From a checkpoint of a small transformer trained on Wikipedia: rotary positions, 3736 steps.
MLP neurons of a small language model. Each row is named by its layer, matrix (up: input weights) and neuron, and shows model dimensions 0-95. Each number is 128 + 32 x the weight over its row's rms, rounded and kept within 0 to 255. Numbers have three digits each.
Before each neuron's rows, "fires in" lists the words (lower case) most often at its 100 highest values on Wikipedia text that the model never trained on. A number after a token or word is its count.

fires in: "to" 67, "the" 4
L8.up300:126121115115141112185195182110122089135084183173171141081119126179091139115173137140135135124135161115146153106081048114125207114156121169125083139073131069086139092130168115152136126122142127128089161159114123121100164161138069180051141121168137118119136133146071125058078174122177094155

fires in: "made" 24, "took" 12, "because" 10, "became" 9
L2.up679:085127110086085137158110135107082101179133206142167209176194137136122110126059115119114121139090162166098170140172032146077137076139142139127139146102192135154169113130174176109124107102122132193145121087156115114096163109157107142141158097145119132171160095085149171107148099136181093134

fires in: "south" 27, "college" 12, "c" 7, "market" 5, "ccc" 5
L2.up207:114145102148099128097184127190159171104087085136178097087108138140100136090133128089237121116202119153092125108085143172098106154147131109142176121098149099076150131072088119174093140168112159099119103094135170103091178092061163178142153121166161135087064122112198134146049158096122098151

fires in: "on" 16, "using" 11, "about" 11, "than" 10, "called" 6, "without" 6
L2.up719:122133103100135054129095180139106104107187106180094123180119151194090145051068138131115147174121134111071120168154071103107089102110144151111201077078125148149200116110127124126142121139101117161150138102147126110121131140140080139138114080142116129158162132098133105094086131142189116154

fires in: "university" 30, "south" 23, "north" 8, "india" 8, "world" 6, "norfolk" 4
L2.up665:120096139169094105103140136145126169104146160141160058105178226133073102086084140158177149161131062128127082159122135108086127149091143079075194110102134111109158080123123167182120106090105162124111136121156147130129107151125157126073181114177122080125131073076162162146112123050125109091

fires in: "be" 17, "is" 16, "are" 15, "was" 11, "were" 7, "been" 6
L8.up87:133096141121120112137177151087152141116087093102139145128131112165106208138149168101131045110189147102100139136152124154111131130121181142106096085098134119075162097079174151109104131156161172121151195134048141107122144084079121183134119081159115087098145168112128126078130172090150130124

fires in: "him" 24, "them" 13, "parish" 7, "jewish" 7, "chinese" 6
L6.up76:120067094143113136145087120162145082100145129135154081116151122117115123108121191129139092178160155167104063153118135175090074130125157170111155117177092144151114064149199124173190160110168145108117104096149095079141086154098103134118200176152121114135109125100145118087121080143177170132

fires in: "york" 35, "texas" 7, "turnout" 4, "arkansas" 4
L2.up249:150141103132143091148065137193162090130072171095147161159137098149110090107123095168128130164167172122148135138163145217137147141142142077091114107124159085130185137117148199125123115139165150129086089117147129133095116095171093133147115143092137113137116096112125124127164134141112080092

fires in: "was" 42, "is" 30
L8.up178:148091081148107139095125100056138116134109080127127126089184094152109156153133133134112136170182159154143108179104150171133105131127142111119178155157107155114185096117187178085078160113130080135126188131107151148127104147144132187126187120140161125117155080070061155136128105172152165118

fires in: "and" 95
L9.up757:198138079181141108112207152093163137172122097194138100132112139095132148105141123119117154126123071146145115136123151105167163106137092141091131142122120153053212100126119117090161103103109178133090147104162089130148096113128098156136134132173158180080093056132134143166122105118138089087

fires in: "her" 20, "is" 18, "was" 14, "from" 9, "them" 4
L8.up109:146124063088130105188083100121120125162068101145073154079102109157111220116164105172127121148151153168122123157137083191150130133129118120102166119105100207105132082169120128169146097127186107162111141053167127142143125126149120086106184141122068205178153109098145145093161067116104146186

fires in: "london" 20, "england" 15, "york" 7, "university" 5, "boston" 4, "wales" 4
L2.up582:125064130143139061118166143140106119126071184109111141102113149095131123099103181095146169207119153195179089112096126125123158148154108113103159188097068153067170097185149149144165149131168144183047095093081126123092167089123156115128168127113134129093074066104145148135182128105160106109

fires in: "of" 76, "franklyn" 4
L6.up126:175158095134168091157068131105081091148105083104090151163145169093124138104168115113128103111123068153174135102085080129134122127163132201133125098108132158037150159118149187120114094121103154161062114005151152099114138102150128102107144128115105078145196098113093170139155161170146122125

fires in: "to" 26, "is" 22, "has" 12, "infantry" 4, "knowledge" 4
L5.up642:158131127124139117166093173143106095162231162176130098088154100113099162078126133152130095094101170106183134140102081103148153138111105093094131133081147136113186114095117125143151108165137082120165170105161101107098071158130119173085131127177096126118126115157125165076074135111103141154

fires in: "of" 29, "two" 9, "three" 8, "the" 6, "four" 5
L6.up171:184103097141149076119105182124138143100073133134131117144161118150044186167112161084175119120201187129119140138046121119132128165090132140116096125143157186121123158144148164121138110180128125092089161146155165108163123136146131155136164078104168121089136095121057129157133072085135137098

fires in: "as" 34, "now" 6, "was" 6, "also" 5, "not" 5
L9.up580:119084099091142107120062128061196181111097223155082132111126146146112188120156094084130118169190175152103079134131111160140133171153198121153133108096143156149139159088155150092141138062104117144129167135138148130129094076117078121156124107129165118087144117123137134089110108175092131148

fires in: "the" 35, "by" 10, "christmas" 7
L6.up437:175141103126136081134117174111078082109159147172206194180142067107116140131137119114106075168179143129160121080120081111134102133138075166109096113160130173118147116159114168087129140158171167137082107145138160124168147182137103097075142116113105100159128146132104177120211118083126091149

fires in: "member" 25, "name" 12, "year" 12, "leader" 10, "chairman" 10, "minister" 5
L2.up711:173118105136109140131107115135089097117135098201124186144203182152057115137153127093187104147130124177137130138135111128173136096164176126182138162137139186098148099153126110176115106126110165120074108120147114088102156093144112131064130098097089239169143121151167108096090147170068124087

fires in: "to" 52, "by" 7
L8.up329:079111127131123079154058150142129162089065204097117092122182142144044134122139178157129141140203156132181102145179152159130140124182142193116178118073135076091134107118149115207146124088117124143106123130149138146098193119180089114151120150141182149134087088145083140128168173117132179109

fires in: "as" 17, "s" 17, "album" 12, "book" 6, "film" 6
L5.up341:104068120115130097117101187117055121093164153155169176183103104105127182112128109146180102117106148131187130144129128121145154150116145147117174128102202136218165089104173154146144146142106173148113158165152150115116111135135094088051123113104092110137123178117101152116101100113137043146

fires in: "with" 21, "us" 17, "their" 17, "her" 13, "s" 11
L2.up238:129119077115117107177095199140133127133221124117098136147165144161152112044149083140103163116173143084087115151145117113168123147155151151106134161095159127152123102082200126188123088122147142128115184164169143086156133153092111144071149108120100173113133133118063155134143086128168106145

fires in: "her" 46, "his" 25, "a" 5, "older" 5, "their" 4
L9.up385:102110087086090099185107175148179159115145194130140081056153103171122164125156113086134081136162131122104133202097126173163127148144126136162117110104107173158134083167115145139149119137161109141113166118127097086145182143143094130115184131091147180123082144055098131126121173105117105129

fires in: "to" 36, "on" 16, "by" 4
L6.up65:152125087143094088120104137115174157107105138126140140099111106103112138111156124114129050139147130177125085136134173070114137084200150091133134068147112092141131113054103136154131098138145144195108207144138176091146168109136127123093152121177178140165185141105125091069134138140133127112

fires in: "also" 45, "recognized" 5, "tradition" 4
L6.up554:146096121115115107143117165108093145153107075134135173156192060172082104112127164135108194154171135131103121122126169209149100166135130160098140076103151125107152083074188149197148087168074143114112142084077120146117123124152096152180177081139171112101145115110120165136097110082113109118

fires in: "south" 26, "north" 11, "eastern" 8, "southwest" 5, "northwestern" 5, "western" 5
L6.up231:134131086155082085105167165125189145105135224172148060101198105088075146102133117123183157124154100152114119113047181172124168140177129187111107110107129101091143070063095151103121130119137093148131130125122199059109116135101152106107112120170112106083171148155102159134139136192125104140

fires in: "have" 24, "has" 14, "to" 12, "not" 7, "may" 7, "are" 5
L9.up699:112132125095183112068095124155169143153136159130148167116176136154110119110104146091114078141122138175099067124162148071133160137132137160140135128161187152130121112083175169145192115124166170149120132132158138116148090207090113122137146046151154121086170144118113104114154101099119202134

fires in: "it" 47, "in" 22, "he" 11, "as" 7
L6.up472:118151041127131131159079144120168115112090142157107115121133112179137199136113130074176062113110094171101115131169119116128181112097135121112144090108144138159187098088130175101157106116131134146127187098138147124144107160113125167087141120115120121084187113130154125095134103124148124130

fires in: "and" 61, "or" 4
L8.up406:065146159170115126134106140094183150117115117125169064092073152132155125106118155099129141140176131196165095208096102105157109103118193135142126123121186153098124165094151119149186101055181091123127130092146115138114102153117149077119186126162144141150113086119155165112165119127168130138

fires in: "up" 32, "out" 13, "down" 6, "download" 4, "on" 4
L6.up459:078081125109104107204085154109197090142165101129119156172186125126113133109140084102156172194129197136091149180121122120090136117100143145143144115079112108073166067110124120121191098126096107147144109148121124147135186181128135154112140090142105150101166078083144102064151114172161172114

fires in: "as" 65, "called" 20
L6.up221:067088154074132091138088145152169125086204179139142111093150107126087159088133123102153147192078132129122134144152065170156190125114192130101179102059094167163195111107111135113135111117120147105156096113155182119124148139157076199179111114147103109072111046126115099111151109117142160145

fires in: "was" 68, "were" 17, "under" 6
L6.up118:129148058093167120195086131105134124172136068207142152121091171111102150115151092103152146153113128178163098126139108147147140118110147092159147131080155150130153116135127185066138092113173070120096139116158114122146131158154153177049140124165200171123160081109112134107159106082085121143

fires in: "to" 92
L6.up676:124155111122132127134136203108109109109085116142162138097112105145097156082114134090124101129125153186152127146101138127157143087127188140128164137111207182148155157102110123135157129089159117122126187101124121098113117140080121122131148097145123188116113152100103182061224106155156143126

fires in: "for" 54, "with" 17, "coach" 5, "team" 5
L2.up624:098170108101126102106132112105097119195090160135126127077118152138062157083111119138165168126159110197161121095064131158108142118168124118108175091079149119128199093123175147141142121120172148170093177144142129121108149107167137146072122125101069140103118084080143200026146120095157152085

fires in: "his" 45, "him" 6
L5.up62:156129081117125072180162151061154125116154148140109130106142104138124109100135117113084071134146166164119155104149151100149073142114168137117188114089121104124108087133122163120162109117143076132118136119101143156102120088129090116095140140215189140130098128151138200075063154098147065162

fires in: "is" 31, "form" 5, "alternative" 4, "format" 4, "formally" 4, "wormell" 4
L9.up601:071148163140097130128116114114160153178148127092123114155139094144160113106144164121148145133188119103178067137086078167090140083090101101128190087124144202112166108106146137075117095126095185178138091114097193138123146068105093128162196140091126106097144114077142161119133082136100175093

fires in: "early" 20, "late" 10, "so" 9, "much" 7, "far" 6
L2.up316:127118104179143145150097141083169163135143145200099146113133123185072170090083158113116076153152136143082154206134119079165157126093160066094154120128124138114153069129095165128061070132133114142127145109107126149115137138153095100151143159136204128092153110168182119074108088084189129152

fires in: "an" 36, "metal" 14, "studied" 5
L8.up572:132084110164077127109121143140093119152124120120115192165131104178112143140119161118184121106123186114112066200097096140092171145132191129133118099130141151107144122096089151147157146096157202179126135125201158128212150124128050123113164115159099105101132119108112132099158121126162145101

fires in: "before" 24, "after" 23, "later" 10, "until" 9, "since" 7, "as" 5
L6.up165:124063100159163114160131104137098131102061053179069105043132179141122091091183136164121135155110123083140131160131141224143159075142168149108111147153115136118163122167128151115104158111156123098070173190176127101100107117157124201133119058110208142098147099108092131143127089113096160166

fires in: "with" 41, "in" 14, "mouse" 5
L2.up483:117112099122142079147171205155117135151027118181094144134153109190101141033090153117184118111168141136095166138191130086138198115150152140131196065078132136127140116122163143135188081136186111191128163144173120113102158113204126113093142087118094159133163094143120105094076150160178123099

fires in: "and" 31, "then" 11, "so" 7, "knight" 6, "file" 6
L5.up275:101159091111133133128108120151140121148135103127104171082121075130141150043092138174145148141161142157135123170129104131153159050155157170120169109060146103095158085159107119112102142118156137163139101055143079145088134097131135120166165102159076158119172150151215132073206113130123098101

fires in: "to" 81, "could" 8
L6.up290:067127122125137112141107160126128099118081116169146100102177140158169132111112080145118078096133146207066138112062154108116127088219194133129216125128134094116109132086120156116160064092172111161095166108084133086128156132003147148134124138167132149091133130143144154106165184185136057135

fires in: "also" 19, "only" 10, "often" 10, "later" 9, "first" 6, "then" 6
L6.up471:085104098113049104163137162110109165171062169191121103110147066147062209097198147192131141149162176086098162113086131123173115146152122113134150160141105110099133124075127124186098123153114141085100182082059205127120127129153085190115155144125152083100143073100125137140142104080103125154

fires in: "an" 42, "in" 35
L8.up511:095119076118141146161096143140100121126109181158159159149111176130135137109077147072165082096125148088152048125128127100120141098106123103127163140112096118138180102109112127146137149076139095158078206120166155125161211151126092148091147133094145183085189161154101112105151068178190110132

fires in: "to" 26, "in" 9, "for" 8, "of" 5, "proliferation" 4, "professional" 4
L8.up244:109171128100147105123168145152116138087153129127136104093115122202114091124165108060175107114102155171152141217089154110075162073122139129191149119070107153125180068119129126143134071118144156114092163145125144043141101108137194137115137130125168170146097157122074137076080100128138157144

fires in: "his" 36, "of" 28, "her" 18, "early" 6
L9.up266:160082098154155096182071093119149166090103141165093145089121163158091091111125108128173049120113133122091142120103163103159151137151144130140153086135097154147109157122153101131129149224153133139065185146146114088110157155143176173106137131117159188051109107080111135106191150103129194090

fires in: "york" 30, "london" 22, "angeles" 8, "california" 8, "texas" 7, "chicago" 6
L2.up105:151066079091134080137082160166136136130080123140149153100129158131094099133109145169153106192150178150107099162133140173113143098188196066160114140085142109116166145183196148130117156140125182091114134020149117086196149116173057152136146097080136122166083090149077154141146101118162100094

fires in: "band" 14, "club" 12, "business" 9, "house" 8, "home" 7, "racing" 7
L2.up243:191102121051151136183111155181136097109100058183122155096127100128072105109127144093138077103140165104097135130132103164096145125144150090111108126135193114100127137140161111132158125148181172141091169061203172128170178162155149165098155095113114160173124108156129142126157120127089115064

fires in: "his" 32, "leader" 10, "who" 5, "politician" 5
L5.up195:146146101127130135158072090151158055183149092086202120163081137081103190116075111115104093166124100176168096115093124152146150164109145126119141112154178134058143136098121168128143193114143196181097128114146139134120141102064112135064138144111165115179069088138121177116172102110098139051

fires in: "a" 51, "for" 14, "first" 6, "one" 5, "an" 4, "final" 4
L9.up759:140120101082099092107134114147131135146052132131141119151095119104111127092185118050161123187176161151127065117093038138149125091180084155141161070126167124070138073149155147183119155081199187169115164144109127114157118142167113145158151148110186117113111171163132133116158097173153121144

fires in: "santa" 16, "president" 10, "votes" 9, "republican" 9, "district" 7, "democratic" 7
L2.up181:182106127092139133132194099134140142120107098146143110162105132108111124115117098102148107115156107095181070113097135200135181098174108164127136113088157208086125087159065099158169141106141158181044088157084167068098202144095158201119172123118090206115129109157134121082140173170174093135

fires in: "s" 18, "football" 17, "united" 10, "basketball" 6
L2.up7:149130087138139102127124138121134130164104100148123145096146116142113157071073161157193154156097080168155049144098171124114127103083143207142124127094108101066182133122147117113090169105134105149074141057140108125082112150145105119074161148145096164115129143127150166103107085124088085144

fires in: "him" 25, "life" 14, "death" 9, "higher" 4
L8.up695:074082089107035145128077123079109159192066188149136127107120117132130133110098141098088114123143170148142156158119135143119108145069223102081169109162110142068124166162135131084097079132126108135132176075128136132101132133109120154123170105148118095148103086191141189077151107144149201114

fires in: "within" 15, "outside" 8, "throughout" 8, "around" 7, "into" 6, "became" 6
L5.up664:094100086114074103122116149132185141097092180166199126134125128123125147106133130084192126203139189128159051113124081128127103152152080140067092072127150193047142131164143134133100127145170119208084182130096159097122114137123119147113152078132112086136163087112135127110142112136135112138

fires in: "to" 36, "and" 34, "until" 7
L9.up180:087078108142181113120123139169177131159118103202090088142141142121129125069150160153144174155100127119184144095130113091158112106196129164119139152124103177150192150144101106175167093087103145161093127175146112082143137116109084152114101166130110139094120085094078198125117096136092107110

fires in: "have" 38, "had" 28, "having" 19, "has" 14
L6.up477:088154148100062077145095195115104156099098160160105117125146136154138051097107114093098056131153169132116123174100080109149111099170144126106124074122103161140138127118151155132176119138151137137154176109135140097136111159112175122109148119090078149114159135131033107101080117092129114144

fires in: "their" 45, "from" 20, "s" 11, "his" 9, "in" 6
L6.up128:105139081101124133157082124114156130093141199140107067038112109134062191114116151075114070130175114104160118180166115116126148137169110123118134141137141131112117075139141151167137120100148197172135186077176192081204112142102072166122173139110136096101164098066081132052177091142155103118

fires in: "railway" 13, "market" 12, "business" 10, "radio" 8, "public" 8
L2.up362:093115103104114144118165157114135158164116113151171105129112090173108105081190136103107140156144211092154138068148155172111099080078154139117137105184137136080137127125110135093090055097161168114132082052159117107143150146155155174072131129183155136148103102134199151164151117057121147176

fires in: "was" 64, "being" 8, "were" 6
L9.up189:128146100146124094160072097088167148133049073095147163135123161137114170157135147185153144189165152121191055130120152159161125089160177134103149112137122178060176081170203151111125110177142115144123146047094139097148102083169130139090172108113146086158154089117155121157146112164143183153

fires in: "as" 46, "a" 18
L9.up730:115100099101123081136110125105099054144194149136145179096117139133090183131144114103183093093142098148148152111127145191096132109201102154133133157088108228136168059125123154103088126118172115141137125108154167116149108131127074116144174070142074080078135094112086175137114159126123163056

fires in: "who" 52, "when" 6, "what" 5
L9.up356:109097050169154135181127096149140115165073135117183135106137169114093108134074122131118114121116100109122135133106084209141126078182190187063148085151135122133127135092128154083155131143139124211094156130126180140138165123170132137148209071133125132145051115117145158098086113179139102114

fires in: "was" 35, "is" 15, "been" 9, "be" 5, "are" 5, "children" 4
L9.up45:115111052160109137110105096119159139187147116130117153111113118092167158134107136125181099103180151118168021141162148161112140139126118068069151151155190174076136084187170125119189121064114104138075142082082142152140145057121134114136229082108154092139201131108146144120172134130169120120